config.yaml
n_layer: 9
d_model: 320
n_head: 5
n_kv_head: 5
head_dim: 64
d_mlp: 1280
vocab_size: 8192
activation: "gelu"
norm: "layernorm"
norm_place: "post"
norm_eps: 1e-06
positions: "learned"
qk_norm: false
attn_scale: 0.125
bias: "all"
tie_embeddings: true
parallel_block: false
init: "uniform"
init_std_qkv: 0.0256
init_std_o: 0.0
init_std_up: 0.0256
init_std_down: 0.0
optimizer: "muon_variant"
lr: 0.0027
weight_decay: 0.099
lr_head: 0.00407
grad_clip: 1.0
warmup_steps: 200
schedule: "wsd"
decay_fraction: 1.0
decay_shape: "pow"
final_lr_fraction: 0.0
batch_tokens: [32768, 65536, 131072]
seq_len: 768
doc_mask: true
z_loss: 1e-05
train_tokens: 311900000
steps: 4986
dataset: "wikipedia_en"
MLP neurons of a small language model. Each row is named by its layer, matrix (down: output weights) and neuron, and shows model dimensions 64-191. Each number is 128 + 32 x the weight over its row's rms, rounded and kept within 0 to 255. Numbers have three digits each.
After each neuron's rows, "fires before" lists the tokens most often just after its 100 highest values on Wikipedia text that the model never trained on.

L2.down841:113104138171083143133110149165114116084102142128176129126147113084120153116114148127145157105039160161104148092144103180089141137137132157127131117067126107016157092102100097128131056163090143086144167161135139126153214143164105153103073078167128114105154122142113146132121142095113054101108133077137119148089101134145120110143068178119090157067110136116131119152164131140109112122211
fires before: "=", "\n\n"

L4.down866:169138177151081065168129159069098110120102117160180253148164155080165131152080083147122141125103124137113136100129137085116145052109120145143121120082182150181109175166187135119085104150091122134132142160118153093127152167073129195052131095076199095108164075089117156129176142099121099114064063169147162165125177134081127155149133114182138084135145110127106183111125120126149114105176
fires before: "|", "N", "W"

L2.down754:098139106123131149184151141115164136185076145069113126138118126075102175182182130081070149193118129142138148150084164131141170119144115098107144094064135061152163147114128096164111111128125130157112167138131090085178139144106167110148128109135164128116165161066095091155097147120110068142157174145163084179143117123081147084103156127103112110072088150119192131125110137121155153186092
fires before: ",", "s", "\n", "."

L2.down749:113151127110122135117174095125163175120130117194116095128124145141121142161122114082124153116115143147140105174082173090149167125150080126156113122082121122137176194139121071092097169161148092186166181139148175146171122173138129124134078138118111166165109105101112185060157077141153112101109180157159081086162140127133088114142120206153139091134143052106183158132125155094098111127120
fires before: "s", ",", "\n"

L2.down150:090094137147120064122108142091151121173106171187156186153100180170182144126075097136100122132086127134105152145112116118165186092114159156099165103166209095149147160153158123067150142116144179116186183161169098143145096151174144100165110165117189060085084151143112087140112097094140095150084179175124111111112135128155126137105132087078144150097189138095104109088089129129098146140112
fires before: "|", "-", "The", "=", "In"

L2.down710:081172160170101153125111118119139158085109126080133180128118154161164205131151139136109158110178076111167093093107076078121120069094085116060174128184172118151127118152158108148135128132114155141094182133188164076186135149123101133210130163167144105096140231117183096074141123140130124139168059180103126112093099185121093145076109128137119123145130085171095114127086098115136165165130
fires before: "|", " in", "-"

L4.down180:089158143086106108178140152099095065169091130120083091154132186140078148123073153118101157148090144163040165105098117146107140092204136157140155170117141110135094141180169123154055132154080165131110101100081165104098144125146128145154113177123154136131139139122127144085156186133144156160130115151129130086117165116127105123050129128128187136122163142119157107115126111136142141094200
fires before: "|"

L2.down927:134127127138130115142107149142127123104129158098148174109082056074140103116098141099116137104120109160109100176133154080119141147154153131133141099085109083115131125098100100083083091103076136145091107126096152178105157174104149140116085120124153092141154104152157136188111166097087095143163129152143115132101092082188132126100159121150121118129124122167086132134180121106077133168151
fires before: "\n\n", " The", " He", " She", " In"

L4.down139:077129176105111091179075133093124142183122174179141163113090168109184098112152147110108173124140096171155101110129081107154134061174099155163130174093138113100077120127142132188151111109108140148087150100161143106154064171089109121116143128032103106116100143100154088134118164122159082163100202110101150133155178138162159093169095154081185123130129132095121128074098133189127110110191
fires before: "|", "-", "\n"

L2.down213:139156122170122120102183067138172176102169097138091170174160190028118134100059165161151192103067148123189150133122083087099161111118091105113153102145116142147157082137167111153130158164092170117129139116140175079168174154080070106129112099155084006132121153159114152170075158125093097118114139107125208140130153084125080136123118084095104094163121142110174111110171064079084130164156
fires before: "=", "\n", "\n\n"

L2.down208:127144162144115060189116140120092097115100114098191144098127140122164140094133183108096115121144139137072140123155111136096150107144147125195130100080083155155134125165150118125071134161149096137103176162154092190091122154154157127187122159121105072105153113150168178164111162136136138114159105094116100095159190127089085092138151084152121132152128126161155108120089124179122101137148
fires before: ",", ".", " |", "–", "der"

L4.down832:143125173116149105102083162147131128095107140130122150126092133077181184098152073136049132133104129120142132125104144201089160071215111086139127105129158135128103171127173123158077127155171156118161152093123097157108117139103078160129073185136137132088080143069144175099150145134161152128130103095083085123149048079138134068130103130123197096081088108159118165139180150142111130135113
fires before: "s", ",", "\n"

L4.down378:140105101111109121138134167095133104128136106194084089121123169117135170116169123140147085135111119100151118117120123185095112090147116086135122131100119113147148154093116139079105132157102172144187165152102101178100157061115092145123096138122135137153139147101142159116169094095077102092127132136098144058147122084168125089079171131167107138107100137141145109135115142164179110092133
fires before: " |", ".", ",", "+"

L4.down245:197138090050109170168106184117111095132156101138100094109151122177098094100102072136102120139125114145114166126160130127038142151058154122127114116063153135132126086161161133141129113107120124117161143110134150161148119123064137116100132152145154127133168144156152127082153152169122142167133086110158109107146115173134167125090134132156137099178125120127154136184155104124112107154189
fires before: " |", ")", " ("

L2.down609:117127123188159137099117088141087097152112195108207098157153174076112157118143151137139150155117162099083122197070167112070109134152129123139196105213130175089121169145190117182115133158091128116134114167052089140127198132139070170157147093145177152120115164117138108154217206172107142149141178067120081133081099103142115183123100146149090158106090084120170146116160120125185134189193
fires before: "=", "\n\n"

L2.down247:144126093102221101118081115142062128129086181154110112145106116141066159060156172092174013131092197149073110134151168091159090150172179148125140093120131134109128170126141168141175143071124122116089136114110197146180165150125146098147145145075136136119090120094091046056173189130144096137160169115136121072203156156150130103156130101139106124090175148179128103121100101116145070136118
fires before: "|"

L4.down178:160077151092139121095148123123183145159097177120121169114118152104131153179121133105150097126134154087085119137126159168181200063155120130193158118109145180143147138059137141131095134181127122133140117108173137132145152106113114205125114145179155056118113124110131143118089122119066124153148076130138107130157106104076111105111121129122098104150077131106098187039140117072114118103147
fires before: " |", ".", "|", "%", " &"

L2.down572:120156117130132086163129058096199115154120151092051108101162101064177137143169095124186124133206129127125106124119126142165177152099124125094122119104138151135172106112160093131135144061146110139149129139130176120130130133129170174147166105061115178098093115104071058144112082137152132131097059114101141104120114166136133088129129163111150129111101089144109181125106085140110170169133
fires before: "|"

L2.down480:108143130140143132167120109123099116036158082122098135144158157081134112127107138163125170133115130140147126138158125163138136160160127076131153139126105146097099156152086142154108126127120103141148119122133123131102135123106108122117105094134167041087120130122167164103059171129074057128072154150152142132094139080124135138114103117099158105123141108138187132078110055163067096103144
fires before: "\n\n", "="

L2.down284:184146182218132150105167093114136113092108150109080151223158118159113151124172123071107144141109145147148087136119127147103103124115126166067125167076153128093090165195101073121177132160098162120123120119125103068127109192111144177136138151221124154142120136075128109084088067178185139102117142106085126108110151080079136141118124187159160111130111159153068113114179154100107144176109
fires before: " |", ".", ",", "n", " and", " ("

L4.down831:138121111088159145143123119144136114088142154107132133128088190142117140156132142097184148094118187097122113153098169104078139131165158149107136122199099101103053147147070147174106128129177202054076129168093091124167106119091118085196160111130114134074117100182100136107125107115131124088102086175137137132105051103102098134108207165132118108093169100124137108171157079200089117127120
fires before: "-", "|"

L2.down936:152128117121126136127181169159106125146127111164156116137154091169103130143133114057110130136070115081108144121072101075092099148125146171182126166113143108150190147151176142197121118105151120134149113129121164097086088139142206147082137133170112094102151159130168140105063151127104127157134218111152158112064105093120152117090101169101144121192098187139144102120107161158084153130081
fires before: ")", ":", ",", "–", " |", "."

L2.down60:122146146106086105095102116089172136152138142165122080156093185157184151117149172163057135166141122132177155151060138139184132136166124065093105066083140099115116187155135090114165151093116108149124161146145067122097091132096086122135120083070136130128101179095140141126119108118139164122098093131138121134158154071084092160143141126065165083119108092111161102190111186137122134132072
fires before: "s", "t"

L2.down1085:107157155135159138109119125141118163092078143123113120153133108137116082126138100135097107129118087146155131137100180098097158164127106153095123064124126142086051147111168142076091166105141148075168118085125094181097116115148153091117154116120112172121095144181153126029180114155154188130102141124178111073123102132125102096117082158136164170175084158190172123147149105031161114100137
fires before: " in", " by", " on", " at", " the"

L2.down664:055092121159175085160140090131129096176082174118123090108125151114111119117095156118127140141177141117196102141115136143169077145132091110134175118142142119087097134152134108129130099083132059060111175165132120106149123131159192169184165104096115126097171126048103108121133153127160145126090161134121091177083109155175166112141113166144133077097100119062155162134150107137091130142151
fires before: "-", "|"

L4.down596:098101096154182050162166101133111095161108134072134186144133124125169127149153084103130076163116108093168150120156146115137063096170067163142102066121072128112102173115080093125168135165088079123144127105133217076116089098170139164202130151091155152132158111112119125088212156132154133115130123116081100087136156099166139135114099137195131213060159106130170117121122147097101115119182
fires before: "|", "="

L2.down1019:121156140128119138182189141181150154105127077105122206179127145105057143087056135179119151077148080099161117026100076087118163089137127142180135144115082148095151103162126118105119168161188096159173098125145166111085102164119162120113092171152156069113113152100099161131157134181154151116141201146135122119147107108120178116102064079113133114111110116106141088166100143135076128073178
fires before: " States", " |", ",", " Kingdom", " ("

L4.down1006:125180068105104141116102099089179148095160108203163119113105150104121188164120138104187164138080056124136106158078181177074121121109091133123205136157174099122159132109151112141150080167182120096166146132123126196109124139128120142110100122164110131129150150096168164084123118052076071072175137096140171142094111129169124071095101111181080145182161116116090168125114189111144154186140
fires before: ",", "\n", " is", ".", "\n\n", " was"

L2.down6:077183139147137095167068177115112084157115094141158168150106091107187129121077201115133155156160160180150138196081111102116093135134139106146165175175149103115114121161140104138201138169118091101086152069133120134194179138131117141206176049149139075152123176136112127160085118178106076159124104135072110112078151124096134084097080133187137143170122096130143096089150166138098136119111
fires before: "-", "|", "2014", "ni", "."

L4.down235:192181162072136106094126101142133130133116169171141108087116122181143174081159150150103127136170119150138169125090118153142164083156134163097114119162102116149082106130139096121068102182093156145111098160105128116058124141118094079220098154128094140127129136116106188126192118183130127109174088136127109098135137136102139093131132053084100149120139087066144135137114134091132100126142
fires before: "-", "\n", " |"

L2.down327:145120109126118096121092094098114113188170152161121115132130092139141105141134133138164085076109179172124160124126117086090163128157146115124132111104097145154204142075109136131078073075082103126183121121150112135138107142063192132124111162151117139113070058127140083108088121132155022167121131116116078127101120109121114094096159086203143113151134139123191112078131174188123149189189
fires before: "|"

L2.down804:157088124119132121144070162148099110123132102190037106134052132152100170227154152109160148118142137125120198083125169125137166156099158022160105140109106096196129090116162057046101160127110117127170116129133129099183143193130207082074128113123091108115151120111100156085111128082169114136107103138146076135101146159150144135091088119117161108118172143116129111180163126121135187114073
fires before: "|", " |"

L2.down650:171089135129139148137119179111151155114105127197156105137072131180159179148123106148136148186107132144119104131117109117108154117098087139135133093169130077163101148049165103133079159119168114158084092075080105172104141088120183063159168063138162126057174110124114127108155077137162129114132103127167135090180151130169060097116027113118146110123129100073174168210096142127133173061137
fires before: " in", " by", " on", " that", " Go", " the"

L2.down441:068120088127101153150124154113126134121099126075142120156126118096104119079145165167096095116143087147085118146105133107137127104086092113111181149145156173107120047120136125112121125168146106091128189145186156133179123091144092113154099135088127111173103195160193144177072136151103086161126115208111126091136102147105108077117087153151139078158095124139167095091118125119193152123141
fires before: "-", "|", "=", " /"

L4.down1171:112099105115091075135124122105077112140107081110136167129086129120141118168162101104228128126102139127151080163151138133109198126062099141122072179145141158144081149146071142088154084103145105148087172145166091215162160110080155146133120134117136194157145118148111156078149124138128127144071159158186115113132135095132120107101134113178098143065103178146113106149080126070087087105107
fires before: "-", "|"

L4.down1101:131087120161093128085096102140104137131099126157097143115067140126150136140124127168154085155173173193091099071092101167117179101055114078090129115104228117201136124109140152163094092118155091092126134156075129086146131117143104078123141139131109148100151188083123140085155083084166156133194122158142136056147127089149151113156161155061142163107124141097075090154169131161163199130120
fires before: " |", "."

L4.down796:097184170206147167088120140181097189174183184106139104104148144091168143201127138157088131127115166114176170141114114107111140113132164129143113119112090118131087117160144167147078096176202136132115137139149127069126085121150078081130159141111146149139157156116089121142150113091139168105118128097106130152097096117059062152123135131093168091161129125095136095090139131173136137129082
fires before: "-", "|"

L2.down1197:120108138099115138122079180148140150094143150092092108104111172174160159111131138098146136149084182158141240129104192132097122092150192101143120112077157127102189159171059109136175180140147131113120129097162174100165079181093114165135135168163128105164181050137152117118112099075132136122172098159174094123059178100149067115129164156074111120047132116213141175146053141116102137114175
fires before: "|"